python train.py --num_hidden_layers=13 --hidden_size=256 --num_attention_heads=4 --num_key_value_heads=4 --head_dim=64 --intermediate_size=768 --vocab_size=885 --hidden_act="silu" --norm="layernorm" --norm_place="pre" --norm_eps=1e-05 --positions="learned+rope" --rope_theta=10000.0 --rope_fraction=0.25 --qk_norm=false --attn_scale=0.125 --bias="all" --tie_word_embeddings=false --parallel_block=true --init="normal" --init_std_qkv=0.0256 --init_std_o=0.0 --init_std_up=0.0256 --init_std_down=0.0 --optimizer="muon_variant" --learning_rate=0.00161 --lr_mult_o=2.0 --lr_head=0.0052 --max_grad_norm=1.0 --warmup_steps=200 --schedule="cos" --final_lr_fraction=0.1 --batch_tokens=32768 --max_seq_len=512 --doc_mask=true --train_tokens=176700000 --max_steps=5393 --dataset="wikipedia_en"
MLP neurons of a small language model. Each row is named by its layer, matrix (up: input weights; down: output weights) and neuron, and shows model dimensions 64-191. Each number is 50 + 12 x the weight over its row's rms, rounded and kept within 0 to 99.
After each neuron's rows, "fires before" lists the tokens most often just after its 100 highest values on Wikipedia text that the model never trained on. A number after a token or word is its count.

L3.up594:35 37 49 72 40 46 48 34 64 60 39 51 48 50 60 19 68 54 67 46 19 46 48 57 53 58 58 17 54 41 65 69 73 51 58 62 61 53 76 52 53 44 65 39 27 51 38 63 46 27 65 48 53 66 47 46 38 71 64 48 68 75 38 52 60 45 59 60 39 50 38 60 63 50 37 37 37 56 33 42 55 44 52 42 41 41 49 40 61 62 46 35 42 23 60 60 49 45 45 54 48 41 56 55 29 42 46 55 38 64 55 44 51 68 28 41 61 33 60 52 65 39 49 63 62 56 50 50
L3.down594:52 60 32 35 52 49 38 31 53 46 65 55 50 66 59 50 57 56 58 24 17 49 43 62 65 72 46 52 17 49 32 61 44 76 44 36 67 30 44 35 61 39 59 51 37 46 37 30 64 68 60 59 57 52 68 64 58 36 39 46 38 57 49 28 49 35 41 54 44 65 49 52 45 45 46 63 43 43 55 46 76 52 55 48 50 46 62 58 61 56 64 52 56 39 64 42 63 58 39 47 38 77 41 47 54 67 70 33 64 56 27 57 56 71 56 71 57 27 47 36 48 50 47 57 59 53 53 23
fires before: "u" 24, "h" 22, "e" 11, "an" 10, "s" 8, " " 4

L8.up259:65 50 58 51 61 34 54 58 50 51 51 55 46 40 44 67 64 52 54 42 50 36 59 60 53 52 56 45 38 48 37 54 53 32 28 60 55 31 55 69 36 35 29 27 38 56 55 46 47 53 44 63 58 65 22 66 59 63 34 36 71 43 56 53 69 81 71 54 56 42 55 34 55 33 61 56 46 52 40 56 44 47 44 59 58 46 46 33 41 49 34 60 56 75 54 47 39 62 63 67 46 58 68 38 42 48 37 47 45 53 23 46 49 80 45 56 47 74 60 64 54 40 41 43 55 39 36 57
L8.down259:33 63 70 42 33 53 39 46 54 19 45 45 47 53 58 64 56 43 54 34 30 54 50 51 35 30 61 26 54 40 53 50 44 52 55 27 32 53 59 45 56 57 66 68 69 56 40 35 51 57 51 64 33 45 48 42 77 45 39 27 36 47 44 60 41 34 56 45 74 63 43 62 36 53 66 33 74 67 66 61 45 65 34 52 60 36 43 38 64 76 59 36 38 40 62 40 35 60 55 46 68 51 38 44 53 41 43 41 50 48 51 63 65 53 47 64 68 59 54 58 55 45 46 71 46 45 49 52
fires before: "y" 20, "i" 13, "g" 9, "n" 8, "ic" 5

L9.up672:53 44 40 24 48 36 63 39 48 30 67 39 44 52 55 52 47 46 55 61 37 52 52 46 42 47 59 47 61 52 63 66 83 46 64 41 62 69 52 35 41 51 24 54 59 46 40 46 44 44 43 70 43 63 55 48 43 42 55 39 35 39 45 47 45 30 58 52 61 53 47 68 32 40 40 48 30 52 37 62 29 48 41 32 49 35 30 42 50 23 54 74 59 64 54 66 37 47 61 64 32 53 46 49 41 28 48 48 70 60 35 45 50 64 50 91 49 66 58 86 59 38 43 42 66 58 41 33
L9.down672:33 48 51 24 63 60 35 32 76 53 39 56 49 56 51 50 61 42 34 51 56 42 38 53 45 53 40 59 58 44 42 55 53 34 59 79 44 45 38 33 45 45 62 41 44 44 63 37 25 30 55 50 48 52 64 38 47 46 57 64 39 48 29 73 50 42 52 42 44 54 60 53 39 50 28 59 65 48 47 17 47 48 62 68 62 75 51 74 43 39 47 56 61 32 53 38 69 60 71 63 41 43 59 63 62 61 42 67 39 23 56 65 35 44 50 64 61 38 38 21 50 72 46 30 53 53 52 47
fires before: "ed" 26, "s" 20, "u" 14, " " 10, ")" 7, ":" 6

L7.up721:44 63 55 42 58 34 54 63 45 41 42 40 13 56 37 51 60 56 86 50 41 60 57 59 36 66 45 56 54 55 53 46 62 46 39 49 74 58 33 62 66 39 45 63 38 45 15 48 47 47 53 58 65 47 48 38 51 52 41 59 47 35 49 41 51 60 28 51 59 23 67 42 70 39 70 59 44 66 51 24 52 43 45 50 43 49 51 65 50 55 51 62 65 72 60 60 55 40 45 58 45 54 47 27 45 40 73 49 42 67 64 55 57 44 31 35 41 54 53 42 49 45 47 63 31 53 22 40
L7.down721:39 39 35 60 63 56 64 48 62 42 55 33 39 58 41 44 55 41 57 83 56 46 83 40 29 59 45 15 65 59 45 18 62 65 65 55 54 50 45 39 38 37 47 47 24 80 51 53 47 64 73 62 39 58 67 36 77 73 47 59 58 48 53 74 48 61 41 50 33 42 46 54 48 58 71 55 54 48 47 56 60 56 53 45 41 49 45 43 27 41 55 70 45 54 47 45 67 41 49 70 36 37 47 61 65 60 47 45 68 37 38 70 39 60 53 37 40 28 48 51 54 60 48 43 41 38 44 63
fires before: "l" 22, "s" 19, "k" 7, "v" 5, "i" 5, "t" 4

L3.up494:47 34 53 42 34 41 37 61 56 49 38 43 65 42 59 36 56 28 44 53 39 41 30 66 78 79 61 40 49 64 54 45 51 53 51 55 44 50 32 71 53 50 54 35 62 50 40 35 48 41 49 28 51 30 50 31 58 58 45 66 41 68 69 58 49 42 35 40 49 62 55 48 45 46 54 61 54 59 54 58 51 31 39 44 61 50 57 25 49 56 49 63 45 60 50 46 60 24 73 40 38 47 52 45 65 55 41 47 34 37 42 37 55 39 61 47 40 52 36 58 53 52 49 46 57 46 60 32
L3.down494:39 37 50 53 42 65 45 54 44 39 63 63 66 22 51 55 50 52 55 63 49 61 60 23 43 80 38 43 29 65 78 61 56 41 53 40 46 41 53 40 47 37 67 45 51 65 62 49 61 57 59 42 38 65 52 70 36 46 59 54 54 54 58 47 57 58 31 37 77 53 54 41 33 30 41 35 64 35 54 41 40 41 42 59 36 42 48 51 55 44 73 34 62 33 51 47 49 78 57 50 60 38 42 57 45 46 21 51 58 39 64 56 42 34 31 58 82 54 52 53 44 48 29 36 58 67 55 40
fires before: "m" 25, " the" 13, "c" 12, "e" 7, " " 6, "t" 4

L8.up584:52 39 63 40 47 39 43 37 50 44 41 65 50 28 45 39 50 77 56 27 53 48 51 46 64 57 37 42 46 66 42 64 40 38 27 61 51 66 32 70 54 42 67 62 67 15 66 70 50 56 42 42 59 59 44 51 30 56 43 54 47 41 59 70 49 47 43 34 43 49 48 51 76 56 48 67 47 63 46 41 42 61 41 35 47 47 80 46 60 63 32 65 48 45 57 71 73 55 50 64 57 42 27 31 56 46 33 25 64 41 67 61 53 32 55 53 53 52 42 66 60 76 32 37 59 51 58 41
L8.down584:56 44 31 69 47 41 63 40 54 46 41 40 50 47 42 60 48 43 54 73 40 66 52 52 30 59 41 70 55 55 60 46 45 58 63 38 49 43 46 35 40 50 39 51 66 50 39 34 59 55 71 49 51 58 69 55 53 45 55 73 66 72 34 37 43 64 36 55 55 50 61 49 49 41 37 48 53 65 60 36 42 45 62 34 41 37 37 40 23 36 73 75 51 46 53 30 61 32 49 63 58 58 37 62 43 51 43 51 41 41 52 42 71 55 32 57 61 43 52 36 62 53 55 41 44 67 33 49
fires before: "s" 28, "c" 14, "p" 10, "ct" 9, "m" 6, "l" 4

L2.up43:45 45 57 63 40 64 53 52 59 58 45 65 43 55 59 56 60 49 76 51 33 53 69 57 55 43 42 26 57 47 47 68 46 59 68 38 68 33 18 58 52 63 63 52 60 54 21 23 47 55 61 57 57 56 43 43 50 45 44 43 40 55 60 64 59 52 42 55 61 54 44 58 54 47 70 50 51 48 46 56 42 57 53 37 37 51 85 58 51 44 26 46 74 46 12 51 60 39 47 49 51 61 53 44 46 48 48 25 47 53 35 39 57 50 52 54 52 40 52 57 55 43 40 45 29 51 49 36
L2.down43:56 64 76 19 54 32 45 51 43 41 58 68 68 24 38 59 55 47 55 45 48 66 30 60 28 46 55 67 43 48 61 51 42 72 63 59 49 48 52 51 57 67 38 42 46 44 45 51 23 35 76 42 61 52 57 53 74 38 26 57 37 54 42 47 62 42 62 64 32 70 50 62 48 41 63 53 57 64 41 38 43 29 47 30 39 54 53 25 59 66 63 40 53 52 72 40 45 40 32 60 43 41 32 69 28 37 52 58 46 42 65 54 60 53 51 73 54 41 54 42 48 48 50 51 40 54 42 50
fires before: " " 45, "\n" 8, "," 6, "-" 6, "er" 5, "in" 5

L2.up490:39 53 54 54 71 39 54 34 62 28 36 20 57 55 64 46 57 51 45 49 46 38 48 42 37 65 60 47 70 35 66 44 55 51 60 66 49 59 64 46 55 45 38 47 45 61 01 56 54 48 49 52 34 48 40 40 63 36 33 34 53 56 57 50 43 43 48 38 47 70 18 48 43 52 46 45 42 58 61 46 71 22 32 62 36 39 65 48 42 18 47 33 46 65 63 61 34 39 39 53 41 39 43 54 55 36 45 41 44 50 64 43 65 48 53 60 65 44 62 42 57 50 36 53 41 57 46 47
L2.down490:26 29 51 39 29 52 28 58 57 65 45 47 51 72 33 46 56 78 59 37 60 45 60 62 60 47 47 34 64 25 50 52 55 55 46 53 63 54 65 16 36 58 53 41 49 32 57 60 49 47 62 38 45 46 62 52 63 72 66 54 46 48 53 49 62 43 47 51 30 46 48 44 43 62 42 40 46 33 68 58 49 66 49 38 56 42 51 46 24 59 51 59 64 50 58 44 39 49 26 34 48 48 68 50 59 71 59 60 52 16 43 22 60 75 47 37 49 37 44 33 44 36 41 42 55 74 68 81
fires before: "=" 27, "ic" 16, "C" 5, "t" 4, "D" 4

L3.up142:54 61 52 54 32 40 58 59 60 46 44 33 24 65 37 34 34 56 48 45 73 50 51 69 37 47 54 52 61 56 48 48 60 53 44 48 60 39 63 40 37 49 64 49 55 52 63 22 39 43 55 54 55 45 56 38 58 35 61 39 42 56 56 58 39 52 57 46 40 57 26 40 63 48 44 49 74 61 50 37 52 22 50 40 33 65 39 35 44 49 42 44 68 64 48 41 50 38 37 42 44 45 48 58 44 42 28 27 27 28 55 33 44 67 50 57 44 53 47 52 76 36 47 41 56 57 58 35
L3.down142:58 38 43 40 54 31 41 59 54 53 31 33 48 57 62 45 42 76 41 36 56 41 56 75 60 65 59 44 59 44 72 47 54 61 52 64 39 41 61 24 57 38 65 49 50 55 72 51 54 46 52 42 39 56 55 35 69 75 43 39 48 65 45 47 69 47 43 39 45 56 49 25 33 43 74 44 71 21 59 71 46 57 52 35 57 59 46 42 38 43 53 38 67 33 47 24 68 50 38 49 57 32 44 68 39 65 37 43 28 23 51 38 60 60 69 45 51 41 49 48 51 44 42 39 65 38 55 55
fires before: "=" 23, "C" 12, "S" 10, "P" 8, "F" 6

L10.up490:56 60 54 65 50 33 56 54 58 80 62 43 79 61 34 44 60 46 53 48 65 55 58 56 79 61 43 43 52 50 47 39 41 51 35 48 49 45 36 61 44 67 47 47 60 72 31 37 65 66 39 35 44 38 35 49 58 65 45 53 70 42 44 47 52 67 54 60 30 33 31 57 55 61 52 56 57 65 16 63 48 41 66 44 57 56 54 41 73 63 49 73 49 51 20 49 33 52 41 54 50 71 58 40 51 60 45 45 56 58 62 49 39 58 33 51 40 59 51 50 52 44 46 42 32 64 60 60
L10.down490:43 27 45 55 56 59 53 69 52 41 45 47 42 32 33 79 37 43 35 44 60 39 52 69 41 53 46 44 55 54 42 63 44 43 84 27 44 57 70 44 48 42 51 39 48 50 61 36 56 51 52 69 46 61 38 39 44 44 73 29 28 50 72 70 66 66 70 59 64 50 55 52 32 38 42 43 56 54 68 47 37 47 46 47 48 44 50 43 40 65 56 70 58 61 35 49 61 29 59 47 62 41 39 71 56 45 70 56 55 33 54 53 53 57 41 58 71 48 40 41 53 45 51 67 42 46 48 40
fires before: "i" 15, " as" 11, "ion" 10, "or" 8, "s" 7, "ic" 6

L10.up85:61 43 63 14 36 34 50 42 53 49 50 45 50 47 28 47 54 50 40 49 64 40 52 53 46 41 47 35 43 46 52 70 46 19 34 56 46 59 51 48 34 53 45 68 33 59 56 50 43 52 58 61 52 73 46 65 30 58 37 64 39 54 56 45 68 51 49 67 36 34 56 32 58 62 55 39 58 42 44 37 53 45 26 41 51 43 35 53 60 54 68 48 60 44 59 51 50 55 41 46 66 50 38 43 70 41 41 68 45 72 58 16 45 60 68 68 63 56 66 56 45 54 62 51 56 36 32 55
L10.down85:54 63 48 54 41 40 42 52 60 35 74 52 61 60 59 59 46 61 42 55 65 50 53 67 65 72 48 66 53 59 39 43 43 65 48 66 63 46 56 48 36 39 43 40 48 43 57 66 52 52 61 74 43 54 77 44 51 62 68 41 46 46 37 43 44 70 76 41 64 68 51 56 55 43 39 61 62 40 59 61 55 64 37 49 61 42 19 62 33 62 48 32 40 44 40 46 47 52 70 49 50 51 57 68 43 44 46 35 55 39 46 53 43 41 42 74 44 54 57 48 47 64 60 52 62 59 50 85
fires before: "u" 26, "9" 18, "i" 6, "g" 5, "ur" 4, "e" 4

L3.up749:39 56 35 28 42 37 52 43 53 39 54 65 25 63 41 44 74 54 57 59 31 40 62 60 53 40 58 48 42 48 56 36 47 46 49 53 46 66 48 47 37 40 46 34 59 54 57 37 46 38 49 41 62 51 36 61 63 67 33 32 61 45 55 75 33 67 70 50 54 46 31 43 54 53 56 45 67 37 27 64 44 54 25 29 54 58 43 45 53 64 84 60 62 40 33 60 53 37 42 49 68 44 23 48 51 32 49 42 50 46 51 51 27 59 62 63 43 34 67 74 36 47 59 54 38 44 56 66
L3.down749:47 37 71 61 37 60 58 49 36 50 72 42 54 49 38 45 12 14 38 74 57 45 70 48 49 30 40 38 67 56 49 57 50 81 45 51 39 42 53 38 27 59 62 53 58 55 55 60 47 54 54 66 34 53 41 47 53 34 68 56 56 44 52 69 67 32 66 52 65 58 59 73 26 55 38 48 54 48 45 57 39 54 53 47 61 54 35 34 36 44 61 45 49 38 25 38 45 45 55 32 47 61 69 59 36 58 42 44 30 62 50 50 33 52 34 36 45 43 53 29 50 32 39 33 37 67 57 36
fires before: "ic" 22, "al" 9, "i" 9, "y" 9, "at" 8, "d" 6

L2.up331:56 44 67 43 37 51 75 53 43 40 58 28 41 64 69 45 59 52 56 33 60 52 55 57 44 68 27 34 73 59 54 71 45 51 59 29 69 67 54 60 44 45 42 62 43 48 61 34 36 49 48 54 51 59 52 53 48 55 42 44 54 59 45 50 48 61 38 64 53 39 37 50 46 55 51 47 54 53 43 25 47 44 48 69 55 56 20 30 50 37 30 53 36 28 42 58 39 36 40 47 47 48 60 55 53 49 46 29 81 39 64 55 48 57 48 67 43 48 40 53 60 61 23 58 50 52 34 49
L2.down331:54 54 62 67 35 76 50 54 50 52 40 57 64 28 42 46 63 58 36 54 59 55 57 61 33 48 38 39 51 33 43 33 61 62 44 65 63 43 46 49 26 61 23 32 62 46 48 62 32 49 49 62 48 41 60 60 40 28 45 77 58 31 54 84 40 34 38 35 52 69 54 52 52 49 47 54 63 47 57 36 64 49 30 40 54 46 44 60 63 66 63 44 50 46 73 25 61 46 30 68 59 43 56 62 68 59 24 45 73 37 56 57 44 66 40 42 55 36 48 59 46 47 55 38 64 42 23 33
fires before: "\n" 39, "c" 7, "u" 7, " |" 5, " " 5, "he" 4

L7.up576:58 36 55 43 39 43 43 39 80 53 53 49 42 35 33 60 67 36 72 39 46 48 56 70 66 54 33 44 68 70 58 52 57 36 46 59 40 48 43 67 58 61 60 64 42 40 31 72 57 53 58 67 59 62 43 54 27 51 44 51 35 54 64 51 36 38 56 72 55 48 74 64 55 45 58 44 44 67 69 52 53 42 56 46 40 61 39 53 54 39 66 49 60 36 64 72 65 39 66 56 47 43 50 50 33 23 38 62 51 66 56 20 63 33 60 53 49 52 69 31 44 38 48 27 61 49 57 53
L7.down576:57 52 40 51 60 47 73 35 74 35 42 38 24 77 67 45 35 57 32 61 72 45 38 43 49 64 48 37 25 57 38 62 55 48 56 47 50 38 34 53 59 61 52 46 50 65 66 33 49 31 68 55 58 68 55 38 53 60 58 41 62 50 49 49 60 29 36 63 45 69 32 48 44 41 51 43 52 49 55 56 52 47 33 74 49 53 47 50 34 38 65 64 44 55 36 52 41 69 36 59 58 46 47 49 46 45 39 21 42 60 60 49 26 45 50 57 57 36 59 48 27 53 24 53 54 65 64 46
fires before: "e" 21, "k" 14, "g" 11, "h" 9, "ter" 8, "es" 8

L9.up391:35 43 28 67 65 38 73 65 69 51 78 60 51 49 31 45 49 32 52 47 65 48 73 45 57 49 46 47 63 52 56 49 48 57 55 40 37 43 43 50 39 49 49 47 53 40 47 45 57 69 47 53 53 52 30 49 55 56 55 50 40 41 69 25 35 48 50 63 49 42 71 56 40 83 27 75 55 30 52 49 43 44 57 46 42 77 63 55 41 57 62 67 53 39 50 43 42 45 30 45 50 59 54 40 50 70 63 32 70 47 39 26 53 69 42 63 71 51 50 56 34 67 57 38 41 53 41 61
L9.down391:40 51 79 29 44 58 63 46 62 52 24 37 63 44 52 60 31 71 55 41 33 59 50 49 39 44 40 46 41 61 65 44 55 26 53 62 46 42 42 33 61 47 44 43 49 71 34 41 61 37 49 51 46 36 60 47 42 39 42 42 65 68 56 68 61 57 43 53 58 54 49 49 54 59 45 54 34 68 40 60 61 38 58 48 61 22 25 43 67 58 49 21 57 43 59 55 58 43 73 46 34 30 60 60 60 55 57 66 52 51 44 58 51 51 42 48 36 62 48 21 52 40 42 93 51 27 53 62
fires before: "y" 38, "ion" 21, "i" 6, " T" 4

L9.up217:42 72 27 64 64 39 61 51 56 38 57 14 35 62 47 54 37 63 25 34 53 31 39 49 38 61 56 37 35 59 48 61 40 35 58 27 47 40 31 64 36 37 59 51 65 64 62 34 61 43 45 51 63 28 65 48 47 64 36 58 37 46 34 52 64 56 67 31 46 34 68 69 59 56 67 27 56 56 34 24 46 61 50 74 53 59 56 50 54 59 64 37 52 68 54 66 82 35 65 47 42 46 57 28 57 68 28 34 47 56 78 69 50 48 47 54 43 59 59 60 59 49 46 53 66 60 43 44
L9.down217:48 56 66 47 48 43 56 60 30 63 69 42 55 56 64 59 57 37 39 39 72 50 50 46 57 56 68 77 43 37 42 53 50 47 57 60 77 49 72 29 43 44 24 57 62 41 42 33 53 58 79 45 33 36 44 41 33 40 64 42 57 70 60 73 46 39 46 52 50 61 65 45 74 24 40 44 63 43 34 51 50 42 63 43 56 42 37 59 65 50 61 36 49 61 55 55 53 44 20 46 43 35 59 37 65 63 54 39 50 52 48 49 44 48 64 49 78 36 66 29 39 46 38 31 57 48 38 27
fires before: "ic" 14, "at" 14, "o" 11, "le" 11, "ar" 6, "i" 6

L10.up478:38 60 39 61 27 33 66 53 40 53 77 41 70 49 67 68 75 39 66 53 61 46 37 46 49 28 59 39 49 54 55 37 41 28 50 55 31 52 35 59 20 40 52 55 44 59 45 55 57 51 61 40 61 33 42 42 15 55 44 58 29 44 58 40 29 40 41 34 39 27 55 62 41 48 31 37 63 38 49 57 65 59 52 44 60 53 60 38 53 54 68 67 51 53 58 70 62 47 55 43 43 65 40 52 35 54 64 59 50 60 53 50 51 35 43 51 64 49 73 39 47 38 59 27 57 38 31 52
L10.down478:47 56 53 44 62 37 51 32 50 54 67 46 53 37 41 45 32 59 71 45 55 79 55 55 43 72 42 28 41 40 15 30 49 46 49 31 62 48 69 33 58 39 59 60 62 40 21 21 39 44 55 33 31 39 56 51 40 59 69 51 53 48 40 64 56 63 47 32 60 59 66 65 37 68 56 61 68 54 52 55 47 62 52 39 61 41 41 44 47 36 52 53 46 46 47 37 44 60 31 50 52 40 55 41 45 44 55 62 55 63 36 51 30 66 58 54 68 64 42 40 39 75 52 23 49 55 38 42
fires before: "u" 17, "o" 13, "p" 12, "is" 6, "t" 6, "ar" 6

L2.up189:61 47 48 56 66 57 46 25 50 50 38 38 64 38 56 53 53 49 45 48 44 48 61 42 41 51 91 33 59 32 55 53 64 55 57 38 37 53 27 63 52 48 50 28 62 63 61 53 51 66 61 61 38 44 42 57 55 53 37 48 28 38 41 42 36 46 62 50 52 40 51 72 46 74 60 45 60 28 56 58 41 55 58 75 59 41 44 55 53 55 55 49 50 53 45 41 44 45 47 71 53 59 43 13 52 56 33 47 53 40 57 62 64 67 54 63 23 33 52 52 33 89 42 67 51 38 48 55
L2.down189:55 55 47 46 59 59 60 63 44 51 69 49 38 50 51 59 54 40 68 54 72 56 46 72 84 45 49 61 40 57 53 68 67 57 47 37 48 47 43 51 44 47 78 66 50 40 28 55 58 42 38 58 41 47 45 45 34 57 41 48 51 75 48 60 67 68 55 52 42 41 71 43 48 17 47 48 46 58 43 49 50 29 56 60 36 67 43 54 67 76 68 52 41 33 30 32 71 50 35 38 52 52 50 79 49 34 39 60 52 45 40 49 47 48 45 49 49 56 54 59 58 32 50 44 57 64 54 60
fires before: "e" 23, "ist" 22, "t" 14, "y" 7

L3.up140:37 60 35 29 44 56 57 58 39 44 43 44 49 50 47 54 54 24 34 38 36 31 50 46 38 83 49 49 58 56 51 38 46 57 62 58 44 75 36 69 53 40 34 59 57 39 77 40 38 44 71 31 67 73 33 43 56 41 48 47 39 63 57 67 32 53 44 50 50 49 33 73 44 47 65 50 46 32 66 43 60 49 53 57 29 52 42 51 48 52 40 65 48 58 28 60 53 45 59 56 49 71 33 46 75 53 57 38 56 34 64 37 53 23 32 54 32 46 65 60 60 40 63 29 32 47 53 52
L3.down140:59 38 48 48 34 31 53 53 68 54 69 53 64 46 48 59 45 37 38 68 29 48 61 57 39 38 56 58 58 33 49 62 66 56 54 74 44 42 54 82 51 64 54 42 61 63 40 46 60 45 52 41 55 56 66 53 40 50 34 71 53 40 48 54 46 48 66 50 42 54 44 47 45 50 45 73 60 59 61 25 63 42 38 44 42 30 63 57 47 43 54 51 48 74 56 47 44 46 42 51 49 45 50 52 58 39 45 40 36 43 71 33 48 41 47 44 59 50 66 44 42 60 56 50 26 31 27 57
fires before: "ic" 23, "y" 18, "i" 11, "u" 8

L8.up276:68 36 74 65 43 41 22 44 58 56 42 64 77 40 49 29 43 28 54 67 47 35 64 47 50 54 43 54 64 20 58 44 44 53 59 47 45 56 44 59 53 55 37 29 42 73 45 40 32 51 59 62 61 42 20 50 51 64 40 47 48 59 67 46 43 52 64 46 34 43 66 57 53 53 50 65 36 40 52 38 56 39 56 60 48 58 48 52 40 46 62 56 69 46 57 61 52 42 56 63 47 57 66 35 53 77 56 38 53 60 62 55 74 46 33 50 54 47 27 51 45 59 48 38 40 17 51 52
L8.down276:21 69 54 60 90 67 49 48 52 62 63 64 50 46 49 49 47 53 47 52 44 57 49 35 63 42 38 45 56 43 51 50 48 46 45 61 66 39 26 61 26 39 70 34 58 44 53 40 53 64 47 36 45 44 59 34 55 36 48 43 31 59 53 61 39 52 31 46 43 51 62 59 63 56 58 45 36 39 53 34 59 39 47 29 57 82 62 48 54 52 42 35 51 60 68 43 67 60 40 25 49 60 53 42 43 65 48 47 56 50 45 32 43 68 75 22 27 62 54 45 58 35 28 58 34 78 53 43
fires before: "d" 29, "a" 9, "l" 8, "m" 7, "y" 7, "t" 5

L3.up144:47 47 80 42 43 63 53 56 62 53 56 49 47 42 40 34 39 34 57 20 43 62 37 48 79 55 58 56 61 42 47 51 67 46 31 45 56 56 53 39 41 43 46 60 59 57 50 58 56 46 63 54 44 17 29 54 47 43 41 52 66 71 69 22 33 65 32 62 60 64 46 65 45 42 49 52 44 39 70 53 33 41 52 52 28 57 43 42 19 33 43 55 73 52 57 50 42 48 57 59 51 67 49 62 49 51 50 39 34 63 37 69 73 37 27 48 48 62 37 31 45 58 62 47 52 46 49 52
L3.down144:74 57 48 63 53 57 50 60 44 62 49 60 40 42 51 46 35 45 13 56 57 51 43 57 55 45 48 54 41 52 32 27 67 53 44 40 61 42 36 46 36 36 50 60 54 65 67 43 42 25 50 31 39 59 68 33 52 45 58 64 58 48 58 57 68 40 37 48 50 45 48 54 50 50 67 50 48 53 33 75 39 43 41 53 55 51 37 60 56 56 39 44 57 60 69 56 64 43 55 47 52 31 48 65 74 55 57 60 54 45 44 54 43 20 54 47 57 54 41 72 43 56 60 44 39 57 57 60
fires before: "-" 46, "c" 8, "m" 5, " the" 5, "t" 4, "d" 4

L8.up90:57 46 84 38 49 35 63 39 51 45 64 55 28 33 44 41 42 52 59 56 41 60 44 44 70 47 75 36 54 53 69 66 55 65 21 64 65 56 70 64 28 55 48 50 52 48 28 49 53 54 43 59 57 62 56 42 43 51 49 35 64 59 41 54 49 57 58 54 36 66 34 59 36 74 53 44 31 46 66 55 45 53 35 60 56 57 37 47 56 44 51 45 46 53 69 74 40 63 55 30 54 36 37 57 37 39 51 49 58 47 50 45 52 34 41 69 58 28 38 39 51 48 68 61 28 35 40 36
L8.down90:44 58 55 43 30 65 40 57 63 34 53 46 33 60 69 59 42 63 30 43 57 38 51 49 44 48 41 39 62 41 39 56 51 57 50 55 58 44 37 47 41 73 47 46 62 75 51 64 55 59 51 62 28 47 59 43 35 50 60 42 60 44 32 40 53 37 47 55 46 60 42 55 68 59 47 76 49 42 66 56 65 55 49 49 49 61 30 49 52 30 53 52 36 48 38 55 46 35 42 60 43 43 44 60 59 60 57 64 31 25 47 48 44 54 39 66 31 58 70 48 34 51 41 50 81 54 59 40
fires before: "ed" 29, "ing" 14, "es" 10, "al" 9, "e" 8, "ou" 5

L9.up294:70 30 51 60 53 48 69 55 51 38 49 57 53 32 43 43 45 60 53 46 19 66 50 41 77 38 45 54 43 76 53 62 62 30 48 43 49 48 51 50 33 52 49 69 88 40 46 67 30 41 49 54 60 62 50 32 51 49 46 52 46 30 56 48 41 56 44 58 74 59 51 57 36 44 38 53 48 75 59 26 37 51 35 48 53 35 31 50 26 49 48 51 58 59 42 63 60 44 34 67 51 63 48 35 50 40 73 40 67 57 55 44 67 61 38 59 45 51 29 38 44 79 44 51 38 51 37 57
L9.down294:48 47 54 47 37 35 52 64 60 42 44 48 56 54 56 44 52 52 31 60 66 56 62 60 27 46 57 39 45 53 50 58 73 49 43 44 44 23 72 70 46 51 51 62 47 55 46 55 60 44 46 72 50 62 22 39 29 48 48 58 36 44 55 62 69 47 45 41 51 39 94 41 73 52 33 34 49 52 54 67 65 37 65 76 55 57 61 39 29 46 63 47 36 48 69 54 67 28 65 63 51 54 42 43 55 71 53 44 14 67 67 79 49 66 52 30 69 53 68 49 36 45 58 44 58 53 48 49
fires before: "c" 17, "b" 8, "p" 8, "v" 7, "g" 6, "f" 6

L10.up138:69 62 39 52 47 57 35 42 54 62 44 62 55 63 52 40 45 55 51 52 45 82 40 51 40 51 64 47 51 33 22 33 48 55 37 39 37 50 33 67 52 66 53 42 32 47 61 20 49 55 62 66 72 35 46 43 44 38 39 65 37 47 52 53 25 51 39 44 38 50 37 51 58 88 30 51 64 38 38 28 37 44 63 29 45 60 45 48 63 55 56 55 44 65 37 39 56 49 54 48 59 54 46 38 37 68 40 37 42 58 68 57 50 58 75 34 50 43 55 53 66 60 30 21 67 52 41 55
L10.down138:41 42 74 55 39 32 53 68 54 62 50 54 51 37 61 44 49 39 39 34 56 57 54 63 53 70 26 48 54 29 66 46 45 56 23 43 55 42 72 49 51 38 26 62 44 58 64 34 70 35 67 41 39 52 60 50 46 45 64 38 34 60 43 50 47 60 44 38 56 53 47 66 59 29 70 45 29 53 58 49 43 45 51 38 44 33 62 45 28 61 61 52 22 48 28 36 49 61 50 55 65 65 61 60 52 42 19 46 53 37 28 62 43 40 47 38 46 47 50 66 38 68 49 40 47 60 34 23
fires before: "==" 21, "t" 19, "is" 7, "or" 5, "n" 4

L3.up22:24 53 48 32 75 41 57 36 37 39 75 38 35 45 58 45 50 53 62 47 48 50 58 46 69 63 47 57 67 46 43 65 46 68 57 42 68 54 63 49 46 39 47 68 60 44 61 16 48 44 49 60 55 47 36 48 35 66 38 44 42 61 58 57 49 45 27 40 31 58 53 43 33 48 55 37 57 39 54 59 28 34 54 51 56 42 53 57 47 27 44 53 38 39 30 55 52 39 65 51 65 66 46 34 66 49 44 48 55 52 45 42 56 62 59 62 59 48 55 57 55 62 52 30 30 71 47 33
L3.down22:70 67 33 64 50 43 53 40 50 63 40 85 65 52 59 50 51 34 59 45 50 63 39 55 46 35 54 53 57 48 42 38 58 42 39 54 38 58 59 29 27 46 50 42 68 63 65 51 62 47 53 55 56 56 64 61 64 53 52 65 42 51 50 60 41 47 72 41 60 66 42 53 52 44 56 58 43 61 60 12 62 53 50 56 40 52 48 38 45 39 70 52 59 32 55 36 28 57 60 41 35 46 43 69 38 51 28 53 34 32 42 64 46 66 34 60 45 60 47 44 56 44 43 70 53 42 67 69
fires before: "an" 22, "u" 11, "i" 10, "-" 9, " " 5